{
  "n_layer": 9,
  "d_model": 192,
  "n_head": 3,
  "n_kv_head": 3,
  "head_dim": 64,
  "d_mlp": 384,
  "vocab_size": 4096,
  "activation": "swiglu",
  "norm": "rmsnorm",
  "norm_place": "pre",
  "norm_eps": 1e-05,
  "positions": "rope",
  "rope_base": 10000.0,
  "rope_fraction": 1.0,
  "qk_norm": false,
  "attn_scale": 0.125,
  "bias": "none",
  "tie_embeddings": false,
  "parallel_block": false,
  "init": "normal",
  "init_std_qkv": 0.0409,
  "init_std_o": 0.00963,
  "init_std_up": 0.0409,
  "init_std_down": 0.00681,
  "optimizer": "adamw",
  "lr": 0.0017,
  "beta1": 0.9,
  "beta2": 0.98,
  "weight_decay": 0.064,
  "lr_head": 0.00525,
  "grad_clip": 1.0,
  "warmup_steps": 203,
  "schedule": "wsd",
  "decay_fraction": 0.819,
  "decay_shape": "linear",
  "final_lr_fraction": 0.0,
  "batch_tokens": [16384, 32768, 65536],
  "seq_len": 1024,
  "doc_mask": true,
  "train_tokens": 259500000,
  "steps": 7141,
  "dataset": "wikipedia_en"
}
MLP neurons of a small language model. Each row is named by its layer, matrix (gate and up: input weights; down: output weights) and neuron, and shows model dimensions 0-191. Each number is 128 + 32 x the weight over its row's rms, rounded and kept within 0 to 255. Numbers have three digits each. A neuron's up and down rows have the sign that makes its largest values positive.
After each neuron's rows, "fires on" lists the tokens most often at its 100 highest values on Wikipedia text that the model never trained on.

L5.gate114:086111162170102133145148119119095164146070170115188155150131116114155136181166130080137094142126166186104115142097147181132098110074133118141129096139108188174114161120173128120131149141159131188178138113118125127089092093096077124133110166119119093177128116096096094127141141196108183124147123086099151086203135101133155140165143132152126175139058148125108190145196121182197146198139098126127143118141152166161161113139150106118081103185131144149169115135141130171189107115136108136128154154180139082133146043101103113195136165106194100103144182099140073157086137077133095089
L5.up114:138168183090108156114113141120170098148081145109119128133204186131068100149120160145109159163105122094117112130149098083105120111063163155180136093119089094147149102125082148128140103164126129131123165099113174159134113100114153154117155186136077163102168164066100155164111114078172073089128152080126098132181137149098095165131112111160069103152139095088137105154155146094130192154128062190100158111138133099091176092094163146125131155185068116170083161147076057137145184159124125090081186149107089126124191104152114080107120108188140081151112155142157126137133173161112131083
L5.down114:115114153108153150103094065162151157171148124146097095090115098138156154138141161148134136098168104127093169166126188122112131135131166160107080179124170129109114080136110206161084169122059143122084130139167174113088113100098143077101116146076112094110147172083134051112105151107114134145154217115122157088144134152144199130206095097158133150139129157096139132116148169152196186120102127128160164136171125130129119093141135151148153146136110170038057128192161128126128144127105065147126125134150159159028144165191160122121123116174147136091084136148146169129106143162138096138
fires on: "fac", "comple", "contribu", "ow"

L3.gate289:115091142137087094151132136076131081127138089135094131094142143141136089110159126084121087101101140143120184145164123170134163124098089119173111132118111119118164163130120152074083076140112139097175051098183099106141145100131118192081083114129094130098099147129112075158148081094100093108136125198164145124171063098083129145096130116149054097111129133065078143128125163141145130122158118199122097107094108172091094078066194126098128157099138145095099124130108126097105105216170148138125135075143085146123185109098088131169188143166126182194150166125101169120139157078178105100
L3.up289:122114140101133164132156165142166128160130101140054172134151097085125120084124166108171113154098192156111101109153090171141131132168163163205181145094081123167139132119145177102139079102079127078126124069103146209126112139146083142116145075141117168184078146100162078126164150046179100121151133110146123144100149054175123127084112137152075130115142195135110121129095168123084121089129116117130084108178090104106092113102171086125131133062164177147148133123118087121099142210100133151160153113160117169135154134156079150079144115154108162160153154090132135147115201142097176151
L3.down289:152148066125151113112121098110111134156141126088128142096100111084143090111074126150108086092179176182109114123102141106091138129127151113084124189122043117164137092167138145149153171102082135175077138098087127122128137160112139129144153171112175093088135124091126134123027076138154102121134219096113188064111140140103150096171135148087148129088140171139107107105140076126147118131136178091129091112191127125122133160066156115095068091102114113131165128131110109151093124100170070127204083118172165117111106143133132126117098163089116163089121105146187132094130119163047172204
fires on: "it", "ut", "or", "ail", "et"

L3.gate115:139156121132059152167180103172081089102136114135159117119134077149170174115144079077106142101200162125147075062157142162127135096083143162124086123095097116092128144143136120129180138049118096113120134133129116119148092159146109124113105106094054070163099153106121101108151090060136128169163209158140158069182112124123098179124151108104151110124096200132120146153081099173145155112166117142143120163168117136171102105098161084162092147134119099173091190116125135149189118187113185135085169148138088143104110141111110074080099104112114203101098164151062132138134126120128101124
L3.up115:140144130080090138114079165143148086085045120190104154147156096166103123122137114121080141085102134137119090147096193137129181062136096136122070152146124078091135113150115144114143089119120108120144104168222136053147048102145173033139150094192162072139142117141152172168117159132151158153078158095120079097127115163111110169151140144177140085123114078163185105123125150112096149059150070153081121121153125128137132162172148105085127152176154104141098108096111151127168160126159144150164119149106115171081113123124096128136106133125094104151087107139194113086158127152163108172
L3.down115:078161122153092094135135181104131143100147124149129165147184139120165120107096067099139153203129119154102067147119118146145137130111101124135120060084217091188102141112116117154148117111139126100139086121123074152164113120194139199151157143106038168183167118154154153141119182193058107124118178116059082113154111182173124155151106100121179162159115059146115141168153138093115163151089155175123134078096131123154097106145134176109187123141153176108145164104172097098133070122174148119108090163130105112096135145109121124162141158097133136206150113175108114151134148135124121099
fires on: "int", "comm", "man", "feat", "iss", "contin"

L3.gate184:157085119123086111175159127087131122086124107121136091152104127153126123142170139139144105142127183077120143131137093150132255152155152135147121154122126108110059153092089137157112089059105160100121103085145162108114096177098102140131138136105138095148132148134083118094126165194140168112105115126129154048130153171193141107129120201166162038123095081151168163184091080121146144163069154163179160120200165128132117157108133171119091084077102141107156098150159096138139090169107158115143136142085065120127133161105065112156138106169174125073176162112134163112099134133118106146
L3.up184:125101095111120102124134099194161102133144181131076109154121089145128108158128166151094159148094107093091106168108119121145074114111106165127125148099125165093131155138102093164101159197183144214203102137087124145188111155096151136202136114090146098129180124102186103117107083121170096118158110120124097081182157187164133154048174150170139127149104119150139173080168101170152129155148100105152142109094109176148115153164115122082095139072090100101139110110064089117126100136109209145104119113144174136176100082132157144134186140140113118161185133177118141146107093177172109080
L3.down184:142136158123125108098125107174154070126182145135095151126125118099104142159132148124156095180206085130148118093173186104177189206132108142162135093147156125141198188095106150052070116163163109115133119118084170125083069186092146148128108112109185105160145124094095053147102145126144068126143080151122185123162133086064132130134110153112105155171118122141133146133148127137147100103110127156125149162160141167180170118118083120113209072111103165173147102133076190159178089193132197107104143106076151106127104115128134086119156140140114151145089181136140136161135140147124099132
fires on: "| ", "a ", "Care", "ography"

L3.gate127:133087123155118100147076080123160161136105099170094089052140127122162100170177106103147105073141123140107113124097144101140125157086162124114140121129120107146073145100057102133115141117094095167134108080161058146098149098166109190148160168104075124115148159169134051154180118133121120158137122178134116085146163121100141118063183083149097132158106167098109051175132074184164106124160137165114155195102157164180066100090135137115141110153141164160099093089192138103109123130126096166125140094077102033136085118135141143121138077088102123181147101132123131144086136105179111126
L3.up127:163127131126137119077149125125096119117091050040165154138121129135149120050117109109153158189077171142136153158090158114180158140054163100082121079127135111101137160130139123114146120182142138080118164123189112134140213165133154106178095144159118094171076146183123139180102119117099139163067120102102098166185093158130109164125110123136138060120127118092107182133145138080194124101096173077169142142096141161177156135134114165121108148099189111135120166108152129136156076111131096185129119147107084115065093082160125141113162125212116089093090138157151116164138118153142121151
L3.down127:155154086120203062113169155116183165158148156180103181135093155121047093065165093113093078080155168092207077129115127143144145131149133103153153138144148107107148097175137132167140156137065188153146138154126099122095148111132089159123124137132140127123166106162183113094140180132097185175140152084125166143109116123156074125107176146145158128126135107148228129161131126091138116136114139131134123143134123153104106139047109129166114132092058133094172195151177161137091099179140142115154172106069111126137128128192138151130160108142096088142113151197116125157115116125133078068
fires on: "Mc", "Rus", "augh", "ag", "Str", "Thom"

L3.gate147:082095153111098137122083143109153104155149070225128139105141081188089155101169102137108108140149094123145126106121063131171151140111145149161123113080106100158135157147080152174149196109091185140175095120099093124121181188119173116115088099123146112095093151181064073148153127059096146099105125136110192122152149116048122115080122159128057135130102151161132083135147093153162114083099143184137161077162112166054067063124117140138102106127152122144104078126153127162097156144130112121114142124086116153110154095093106090183095135123084156145099112136156099097175116158112100165
L3.up147:152091146115128201133175140160058073132064090127126118180150164174156181116130075132088117146137134132138177079137146108089068143119140094074048150098114148136097139152155110108107149118108117115134137111095098123091231158120061170124123155131128140109153176108131088182104112139100132118110090127119129092154153174112104116158109193134075138134133101144154131164141103100127088089083161146127186086126095127086105146168120123161161114133158116129073120173119122163152177195156078105156172126136101138119156127129128132193174142096104128108162206070157157107172132102069095190
L3.down147:127129094166142152154147141076090138108080140157058129110167119092130129124055089113149116156105137198163137052159070125119119106204100156127154113151147078139113148131171124052076175101130175129181133128127120127097134118173096115139153154150104120086134197143181076127080138165150160205131108163142100129144101124151105137104120125135133160115181130108145136164101137164113071116135137147075106136130115093096067136196100039168145161195095109160085110139150120158161174155142185134128137153142111136109067128125172155120148146169062169068160143114096116124169108166149153120
fires on: "ess", "in", ". ", "on", "par"

L3.gate219:119076121141075153155108084106148107135064131141121155101164095127115094190203106161153028101105107106090120135117105173062163128144137164095130126205069175155188164107107105119163152144107167158128153159121154094107161085176136152134095114150087113120134135136110165095167055123131144109141134149106148119209096124128143107160058122130117175155088086090126128141120121127115139143151105088147100149139116082093110099129103129107083115148181086132113101131157129145091111069122168091110090135132106085209073109123073222138107192134144176143176172147140121112127121129121090123
L3.up219:125156139113151076155092137158084170182143159040106056045103132120091098152121127137087108167141147153104178214098117148102133075158132147104127106154099184156167165178178079195197190069161105090146144175169147112136176135061123149142155102115128117126102145163140150136099104138151088131162164160142076086150100120134123165113090168101137154133170107092116129098145164077134154121113136110106127117079080124118119134153154145083168084102090090099124066104105115156090133120155139140133085163109126153124100202113085115165096150158112096144155105174120100118128143118149096071
L3.down219:183156130144169188125062130086117162201108152130103143142139100143072133100144128137167210099120086135136152168095155126132156105100105132114092140109176120124157167139099127073057138113109116103087116134143107143139152147078148088109120122137095143147153200159118152149089179133076098102150109087111141110094162216096133123131140106176108152130092112155099099123094100078150095140113163103095186014135159140189139141111165113116145164125043150126110175172135139124175091147109159189105177122145135141071192155139106117134137133111098157152105086092160121096109096092073155117
fires on: "not ", "also ", "known ", "ed ", "Website", "over"

L3.gate348:133135075185102112145114132150126175131141102140170103082131165101176138095147081097090121137124145124165058134122188062173061115138097127127098113114149163088192136122164127119155096150161179111155175172121154087153109079107141152113142107147188047180146118067089118142179130113162101119160134107136138114131067099136119157150117132142123112115110120116111092091071128161108133127165137175096152090073139110057089123123120104086079159130199088100160095090102119116158129113115134149091173162142151187136142073150097118158113163100054146114084198145082142059162149122116116076
L3.up348:248106153104171164134180117097075130046081095121147142151102137108117113146124114181124140120110104089154152125116163121143139120095127101122125100181126141139128117084086135128110139157123113094125094181149101134085128125080121131182084139109081160025149102105141092140106123104127158118119122159144123126144077146147083138153138170181110150128161147094070081135082071104112141123132097176124139091118127109097086120140165122132170188132132155117063168212189099121099148111142138128075197114073044120104131130191176159161136133121121144091118093141115129130175164093171175159
L3.down348:116115079141115129075158154167151116123169135132167084143122142111118160150189096157146112182106202137115046108113116141215043145167163195159124193077125173113172056157096172117175138136149186164168199109135150149160141091119123150139167082121188141142149133122110127189178085153151129119144115114123130129131103115186129095131133154100122111185090147174150111142140084152174097134170110082128121193164089103087109112124097154103072146095112084147130128120113145082149118156094117122118134147107157147099151103099061102102132121101171122109126147144116173149128129106155051089
fires on: "le", "ship", "ti", "ch", "ro"

L3.gate75:129132124143147135069150074174167109137167160246082133091152165110135175144130167162117141120124076141140116140140110150127131108118148184175122087110109073090109111140104130147136141153149128108077128131153085178175158119145092083096074154124154141155188045109128156117111094111099084110200122114049092091181127106081120091096065121104158124129117108160110092158206081174121141065109108155126163093142151107132120132129129124121165196118127131149116084103077203136143111119153108131166130128122157156122154178147104152080111140171154094124087178162146113085180126079143132096
L3.up75:076028155170139110097094088129125154128160081179114117101137147122155125202106144143138142117126122129115152142108164162154161162116185087150081155188127176142138137114168167129154094124096118120168096130151122159148132136132124129110134110109136129147059174148095092090150165097150111084094138129139150148127151089140133092098086051034136164127149167127137101117050185136141052170102120143155085151152153169091120081141074142076160120160144112129096125122138181136103101115149163224199124132136153170097093174151144128083117146133126127165099081161170084110165116137126193145
L3.down75:156144069116117113133113122137146161132110075090096124149158115184140086126141062101122070142094132112109106166122153034147118096139083120103114098063175171119161125154110175135065173123162160147181148136090106059063128115163112156128177148102132134169125077090140156141113074159112190114118094136088094058087162173104114177126118129122153154087097127129110046120172144089188201142109113127142153128117168123126117135175097071131126151122091135129169181100122139156118154149149143099107147109120158085148194125153113119140094129125162096090132112099065122163170124183134197163
fires on: ".", "A", "E", "S", "ver"

L3.gate249:131140141061074083137098141115080115136130126149112133161123152151111129075155154096100170086158105127095029165147115110101094115153083123146149097103155119107129114143138059118222120055123132152082103126074119097124176098101128091131148145118133097112081117129111126120113203141129133092074178156156126114115135095117131240071158076117125112124097141104073106165079128117139112142208117114143115149133186152152112133125132124154089136090168119184156150126182202146090100176134122159109133125082105097112127111124087101079149106109153142118117098116100106079087150188138076068
L3.up249:117113187103146055077134084096147088081121117140137139117115115103083141173112135150072102138095180090106106206142119103082090132111136147132189113156111156117130092119179097197142163064101094165104122134105150098156208117111084124088178085090165145133138158150116105128132133149086152078120080104146107094127101182179091154099178121125125180139121127055160117071081153177108079141075104066122132105151140155133164156136069114154124137143162095095144106143146143221111171164116119118132130119067133119076120106139133114097154083129108080198118082148098092143135108145130126104
L3.down249:116131175189116144138166129115138150096108175168099133080148100121116078139091121155084171175100179130100125143132123159139112158134197138107178098184209107146101156138148196118064147128071133176151149131139137084094107153139102098149161132184157118132137118159127142076128092062103094163129139158157117100159155169091133021126122116121097111060135125105161143168170145204148128152069095170103145127151159116149160094161155153128140156115097106088116120130136082158157165096168097144106053127104151201130079168161096156096167138119112145148188163162157136146135151146097077128
fires on: "am", "X", "ams ", "ock ", "ards "

L3.gate106:192115166121076151188104113117119106054101139105125063148148175123079189099160082122121142076102129094141135159094153142143104124076130130185036148181120127139159144102148123096105108164142109097123094095158105121099106142123164207155143138087024096124172128129116145122166177146104165105125151139107144113177108135114072164125106109139155114151088127097161130127177042111197100165156081098126118138151147172133121099119092131111078190157159113112143144159171134123111124115166129107078155133111121096119148087108110130180083221110153136118094117162153119080098163110173128127
L3.up106:134121096135140132059106181075058089137123101149157099096151164150047130075108172176109181172134100127093127143106116178142103116132101180132190129154172123140177131123146175158134146093117069114118118140167148170146107082119129146123144124146144087096136116156111105162142126133117192082126181134148167060168104139117051223142133155131127070125131158140151099084169136151118108116147084096124154107077112132122094101177103134069158119186150144080140161132137140095096102098219085152138123124106120141056134133092153087137118166117084116113136119197114167149066100131162132156
L3.down106:095164167148111091097105130105165102151123116137163112150138158135104127147075123111136200151160112179066112129138142169164093134134118175199117148065196144135114133138145106132187152160077104067162075091107146213154137121099139140131134112160155074051109144115149123122127154160112084151124146173127143115144172094166111164117136191073138070101099158138137136100103168053137128112143170062090134136144135124073141115162134064118181064123103109136169169127173162090156127061124085153094079129123128105079096130111146108105169116118116150169162087140141143160105105115160209134
fires on: "*", "= ", "as ", "/ "

L3.gate206:132121132156119098142080141107102099122112145142117156144134085147110141144151122103152185122112129140166110162137158146124151140134116127119119098144182078104116126123121110106188112157182179102133100126155142196068095109143136057232104160136098134087073087127174131181173175116140080145103162117108127140141130085097107123138110091120148058220124083121097168152153145126184118155175159151119116176123201159201121099100180190098129163128134141138153097076120135100122066186126165122117199161127157138124149080057124093119184129120127152103165157128130178126083103100175161155
L3.up206:127109155148172133076081136089058062194105164096059143130077114058187138167131169087136139139094074198126115126106157153165163098140117109137109101094137162101145089109092107162158081173181160096091140158174151136107078108127143121203090136099092166130093128167163099128107152140163078132128141081155177185153135123133136150086122087105165140158144138154113138111130079103142142156143160135098050135117177103125142100099108113129160132171126070146107114123136151099114103155099126151139207156138166130121165110122136074066113075121120121096146101113098172118111051127165184157
L3.down206:134151166134169137124132132124141100172108128149090142178128099051150121085086223153124152151161159154104113117075133107173142144080165126203086092191126094155195128170135100103127134137104161112168198132130139078069184124168105191095084108121119109118107126124115093097128089199212136130152117126156161173183143138110110057175144184154116133100133162124103098103120123096183131071118106108101098130129133142153163096139205150136130112068114153099119106143124142117101116132180112163168129202123096150081172155100133121168136131091135131109150149122150179187119104124170124114
fires on: "os", "tt", "es", "tis"

L5.gate218:123135154168120142126136088135117142141125120099119157150115164149177113095155111093145086156089162105184108084115096159104153188110169118141137109086032147077137105151100149081162108123146147157127140132122125123137131148171134136099108198103113103163111158113060149153131180109099150100109116109124116133092102114079138131124122119087191145221147089116105123109148117140181191125146126142149068136073129123125216105154131114115127090142103090186117151195171115119124116171160141136122063142112122086170123087071148146154137145168182195116051164098110035170133117080184100143
L5.up218:127180087101146171157072082171083077149134149090121153128082097126145134096120125143138142099147125132090065132164105116118127137160136113077149138114115104114122097169101179069169143101110123082077174146069115146127139107114159101123152120141112180135138119098119110113142189147088134135106155086216063086100128110112138113154161177143200151153131111194111126103074116111152109166112082096106106141098111151104129129076155064156163079128188142177057165117121094140090108158123137194134079095150093113068138159128170173033158107129093140105157170083121071128109105134153144115
L5.down218:183138122172168146123117143130151122096157135133109166177149122158120134107055125169119127104157147170118197126091130157111064043099093131089120147102154108141172146190153152143109139153132114099131105146077151110139122112091150159135147072156146174150135187128151075100104154180158126141137137176052025142129181105137206142134170103127066129034172096144101120113120195090116073118138138117164072157153176102130164164142116166116140122088140133147152119082112067095136151117165119166139180107126144147109129158130139104104148106090088166063161163125162127121159128138108121080
fires on: "for", "of", "n", "ch", "ig"

L3.gate199:123157159187070123186108137146134111146085136123187154136059141126101141147186078114166154129107141138156088138112123142121148132134116145189111131114148134135156122130094131156101103093125155099129120216074077093120101177136050155052089132078098131200113109104112130093105154138113095086117135105134125139089139091138111167184159156182092157157076152135132166074168185083159194154076119121156124133141094092147158127166105168150093079138050161099145171153096099168133151206163153099103136169147127110091121105143114149203107161141132075108132184080123149131119126129137111115
L3.up199:104102209148144160147069127154183093109168133151103185151118127164147149162125198104169165099116145143148105093140125135064137164159158144150138095077133172092084099135123136149137137125132118108111089124118101129134149110125122096104135088070176087117092148143103121109197129114118129127168152131124155090051099091106101188120129125123107088135150237117112138125052103085136130154110087151082076099101105179148116153085132118133140116068087095093145120150149147168089146124162130122065145093157104176095094126105140114076123081147115073089053142167160144123169149155095167044
L3.down199:099099151117146138134114122124120109146065170120182142098118133142055081150104168115149134114079126177123127138133113123103156111104138105153095084085117122126115174132084120120154143133164112127097164086118183121153111146146148161162138114143070113124116088109150149105108139113065138117181144169153207157079161097135083143172091156110125119221141135121145081126099153146178096050144081141198153160078166167160139142109150044165179124079172096099108091143122088127090141131147091056150141102114123115167153139153198141181058194157088120109123162140138159159154132093127085179
fires on: "ent", "emor", "Found", "event", "present", "Died"

L5.gate308:160175103141112130155155175116071140116101066126098182112120144142139205105146115111126102102103086146159182100110105133130215162118094128131127143165125169092143143097123072083180111123145159118156097128198151070091187167173128102094087173121160128154140088142081104148098121080177120070112111160172176107158070088068106136148081118173062119126140099117156110177123178050174089149142152164166095100125150175122121163134156120135111129098085125152129127190159162159135152144117136153119143113095131151154098108143107132176178152101109063094107167112128128104086120188162147162
L5.up308:151071129081150102155082150151140138122073132107135128098111132067107175141144129147106096163140093107136204173111122101172143123128094093195096103144135160127131112103106140117109107136097140099068130127169151050075119168137103196072116179114243129163128126137143079140161135117185102135166109138118138152132175140135120105171107111189130158118131122125173078094121156137136069117067094136133026120107150121103170194127125090117118064175092153133128124165162117171134149111115151167175112129121156130148104141172107109155184141078136152133161137175144201096081171132145124151
L5.down308:157077168132150130127143082133160122187076177129089133087084154106132124195151133091110127167214147132125114173139098113146152124148131152172161148151075051120153096122128154065096177100140124104123149134067114115190166154161147116135137133166107185134101124172134105131097073122157125153200142133173033143118194135149142142149123120121093151170132105129070125089150081162091057120120099101111120123123099133117136175116143137154120122101137151180097182141138110141063194100091107140199123116096159155084093120147118166120158132088143137135134102119108193159100057148143078164
fires on: "ore", "ann", "For ", "ow", "ere"

L5.gate1:169101143133119138166133140089146127107136139134061118155070083099096168167166116098114143101128139119083099156149123173159142087117160183088130114090140119156119141112118099133191147057181162109176102184205137168141180101146145076086086104141114145198136096088123176068068118076122157126118119071115163132134127082120164143131169068145123125153109205152107134141085098202135210111122128093125130135158121107102138124111155094135104122127170157167133117079152203190169057168098142135138116076114138162114110131093136154110091134093152078141169123143085132135144122156169091130
L5.up1:167043141099091136146100143103130023154161131145092126082120101167139098123136114125101115207145129135088096141115106103125115156115128126161144122143156130097119117169140142157118104092171111163171104080111171155174102111132099129151173075136118148134111098135135153124108117176098132103140162073190102115174117079129168144079111148136116076177114105128126095174065130163125186099141129149149089094170150140149070036099123144129119125132177140202176093042108207139132129071180122175093133108161117116161127163138137139099171115074135166149119193164129100128119140132158163174
L5.down1:134112086116140134132099126135130131095124092112096077150124130135173082153055121124091112101098152099109089159117153084170134111124148124118160119102096132132227109180141112111163142084122099093070138168148181160114175153157108169134108089114178199137131115127160153110148138134214101138132142138085104174116153193177094150122115127106130109141144102191129125135115152150096133146111121149138107109179146164024080095132168135121174122063170177152166137132069179153073113142126151100081145169093095110040136171129101121145162135071083081115130093167099155181098107138164106126
fires on: "as", "am", "enc", "\n", "is", "zone"

L5.gate22:144132162131111163171121146108133053158149146136181159188137080112148163107130105138136113051134113101120121162082174105101150193090110143073099135143109135142131139099156169135171091125130172003139163207103137116187109115055103112129069145110090196191095116134115111108168110152163187116101169117123131193092102123112101120084199104124118080135107121137102091119103117107166098162118111099158138146028153128137117128152163143103129134164170160172123105136157104131141157148145143109096146181110154111161175120123137088148116154156108149114109171094176111090157074112123132113
L5.up22:092103156090092117143113048065147131158135150121151029164125134163075135139137111106128111158072210073146087194135158124141072117095147078125114160132112119148161084183123108154092106149163168177105157166149114073123119173090100076144149114136149067150131132176081131064129087142109119127147165148117096112115109114154099158151140167158109118110114125134134139115104151154175080072126125135110104097122124142179106070131104146136151119132102076123098135097164138126104180116091168125047057174139101110165120072139119027126151128161113189144085125113076115125136113143127158115
L5.down22:153114090096134117081140096135158079101122142109128130160122133131104143101124080224123105084054113123150122158164092106150133130167133074110171120102100105127086154141130173114096142086087158165099151128156154086081128130150160112154107101097168129113128101116097132045125134189096110142111178072153182118138116120131139079159158080117148140111092115112111137138122083121173144086183129102099133161044145148138177085133150091156157112160229128188139148142099151087189178139140106141177147112083142071198120161090101071090118112124124130095171123144127160102167150194188132144
fires on: "leg", "inter", "reser", "had ", "has "

L5.gate197:168102162084142159107098170112123068123146125133110147112147150126107107117144077137130103124200130090092146081122124137113167140140151140133135174086118131167111175106178147109175145128148102145161162190058170150174104128100158101139093167131026075145083060125126108080120146074158159089150114139160154093047157114130109134155131135207143102121126115128061088175175133087154085169101156116137148188116129087099128174070144132115128154130135114203141137100153178080098104135159163150122107092163151130170145159155158162128100147061165079147112201138150139131162150159142109133
L5.up197:093121116125124134180116117119153091164107090115119116112210103138126059198127117146141129088079091141141135187133124162088089163093163085057144090166176103168173126219174175114105178149177177072186125153139137128129111105151112220146182138128142132094127146157170163112164137104110056137171171135095153128140137119163086167112140159121059128101141112096075100142080108175128146113114152128140135121090166136135127141164140112065147130087129108091049117122105108107105175113120121153139074128118166122141145129147118087137075094096140115125163138047132116149123172155102162097
L5.down197:118127090116120116091156149129104087145138181144134064107126131157139113138150089204064126137086131115133142125063180157133142125139129148097083153062085067123106106103118164110138044085141095113150079107105127176096111116084164091122082114122152073078089181151130144191071205147169098113099112121123108106105119150140118141073147129170167121140068125114182182119148134126102108126163165145190151088119119143125144133132096109185095120131130066147153097137164110113082168136124070095123137119247153132143122162134186176138095141129147105128092153104154165126165159131109075160
fires on: "av", "of ", "had ", "inv", "qu", "adv"

L5.gate318:133187074156125147126114134202163182043137120113120086075107183162143170110145109094144121106130098130156140100174110114095091103097124065135178117122157141081142060145110153112130129107114132186114103100093030126138099116178171137081165116099108033171177119092091144140150120103104108135163051155092154089150133169125140148133075134101154111168130192171120136124168110122164188108179145117121113101097136113148137142154149150153124189124170131137125065092132079129104158092114136075137190120161177165135173161141136145147117154143149166100160118172103141109073108115132097124
L5.up318:131117162139111118120100120138176103118076158172143087158157153069167144146110168129129110120096094108126188138152108060135173113204131114100140146094173186172131139101145110134111132178133127084111125187157102194178162085128126130145104133060179159108200098100118118169139071091161137151184137142061170126160105147145150145096137093048161110156164111108084136092145148140103158103145146123177215144062119129125163134144182104132155159129149122135165171131144159148170088098165115071120139069121140152170142139154123146156072208114111135140189117176097124165168147116119128135
L5.down318:179103175133116112137175092110136095096101135111103081121064129126121121150040139070092220131110136096038130190095140151157156136104139103133185159119159135109115166135127156138192118104177136108143116112090120192138115101140121145210127116100090111142151085118123127146117191085102142133100107109153145125148177172112139142139157133079134151117112148181194078088141118131132105162101130134165119144193150151127174098143124146151142146141117167153120057152150066110125123152129117138179155107135167174194094138198145167066145170160115128103143144095145144049086159096170097136
fires on: "re", "==", "1", "el", "vol", "e"

L3.gate188:138130106125170062068134165148207179061149112090051132112140155143132200139150135173175105109211155138128131151085113183134129170133142106119120116141158156122123118135178110130108106107154113100173118102146129086126109125161114081150105142163124107130107110153138140097125129087120073096094092125117126077106067168122122143157123088110183122164139128118176068137085214161171138076162179089140145127078106168168160166159144118125102112119091166100123125108194122148146107130078105126124113131142234160153120131161081179125190141134198109090110144101094099107146109118125100086
L3.up188:177163106088156143120067106127124097107122129150119169165134066140108140066124143093097133117100150158138118101164103178174177140182140151105132183090114123083118141126129136110106118160077132157084113138128145113119120149151148111183118119159104146070112076214099140193180097110115083123185100112222141117087158141176148090083108184205128108133140137142116152138081178143113123171103192138034165152147121126139141184102104165127141101131127166147090095091119154081106105157151183187148173125110126132139093174099114066167088159148143105093165117132119177149147139138117085151
L3.down188:163103185159079122173144148175192152139161113105132102075123156116105140137160186136108119162088095150156111185109141113136109180078132116101108092123159110157144134148124139096149109138127102108129113156086121103127076109072140049072124150112131139174185110095129125109109098146125081106141151157210142141105114116115129073119149139138146094151142070100147126154110102102123173052140119137174129136074091076087107139167046078172144109105109185188144112117174065114133140109067138125104093068092179133086168107152152097142076142149110081142102126068154168154125101189177092123
fires on: "ind", "Ind", "and", "eng", "v"

L5.gate208:096084081101130168147102152113138185115159081155059166160126156190075145167178094091142104100162154042126149173150154143057222104171115064091116124112109157085147128092098121116117123060168098184148086091126098118143130138110165098118148112076107098168091159121161085087120087143114102144096109121125152088125096144158139135130180131135167114168125072103119139140118141072149181097158161106127186174137180157157106150139115070114111136170100121123136136154113137177150193093076120139115091145148158146188113153171107147165125117170139155155135109143117099138153102076130070148
L5.up208:118059068090127159137136146143134173078121133152160186147183124127148155125119135119086143119134033113100167134119151112153138060114107116134108153097126175137146105083153161152105133126197161154119078178119151064172142072116140146110156037136126147114107149180154090069099143133089096145202117087196202115157114136132165086129162152110120113125149099095127130124162131131110159140176105123116128104167147149176129090092090120120156122185092159135111126143082103106181167086100076108168137083148158160129123145147119149094140067123120132183135107165063054150199119105135125136
L5.down208:120101150139089108109150153168164124160094142145113118144075118139077120182052155168140119191184080074146076126092127170167125141156119108146154173109078151149149118190171130071085130164089104074188168126114087186190142145141124149148072084186128154100122128145132146163161098104117096127113129161113115127171133157099107144154075156124080181042127139155147115112109123171085115165139126076087111126137126140133046122176188068145146122150104111098119166139114158087155157114129075120123164152106133123075131097081166144146117116120091212122125153085150141145123164174103094144
fires on: "ac", "com", "id", "ill", "issu", "Com"

L3.gate371:168112070092113164127147104090134115143173104080097089176189144195152145161152078111162118095129129085133121158162106120097139213130142145156110074100103093167125141110150141176155117125085153116160118075100108158176136125096121126127153173093083111123015148158100126092147146099116128129139120085146146149128159069114086117092188094129074136165126126166112105144127092181140107110156124071157166100096102138152081139107156193113140115120141114166162205118149173092107157170125152115108089145130105136087155123136166139105134129126121171162125172017122089075072102130089105149
L3.up371:132102114079077182148093108086095108121160123146141148142137097114117136184128161149174167104150046118068120111135132078105167122138122139156084128122184148160179113133161076134156114146105130099085105086125132126147107106164115065182160102185095214158090170144081193081084158101157194170143124121161113155115180162139210159095147142111120145124102071133152168115108117134157149100187133093092129108127171128108099075198110175168061136170147156143082184137149165153118123101088108143141150130153112113101102152161066156093161127092125119127054133135109147130130146127162113121
L3.down371:157125106103122122117166086140106102127130075138162121113132127131094124135190156117116055086100167074099118139121146123099137136174072098087163142139143164192163142169085080146112054161079088155112161100111140149099101138090042077164154156140145168095156145119146166179081160105187105119189124124084144141124168130117152105143089135068121095219137180113104115110158138153064155148152132069131177151149099146091118139080184136138112100106166091154128129090036141093111164095146116139174132113158059126076149132107096158102148141107127120105135149107153150133121065139096125079
fires on: "spec", "il", "Spec", "pec", "ath", "pen"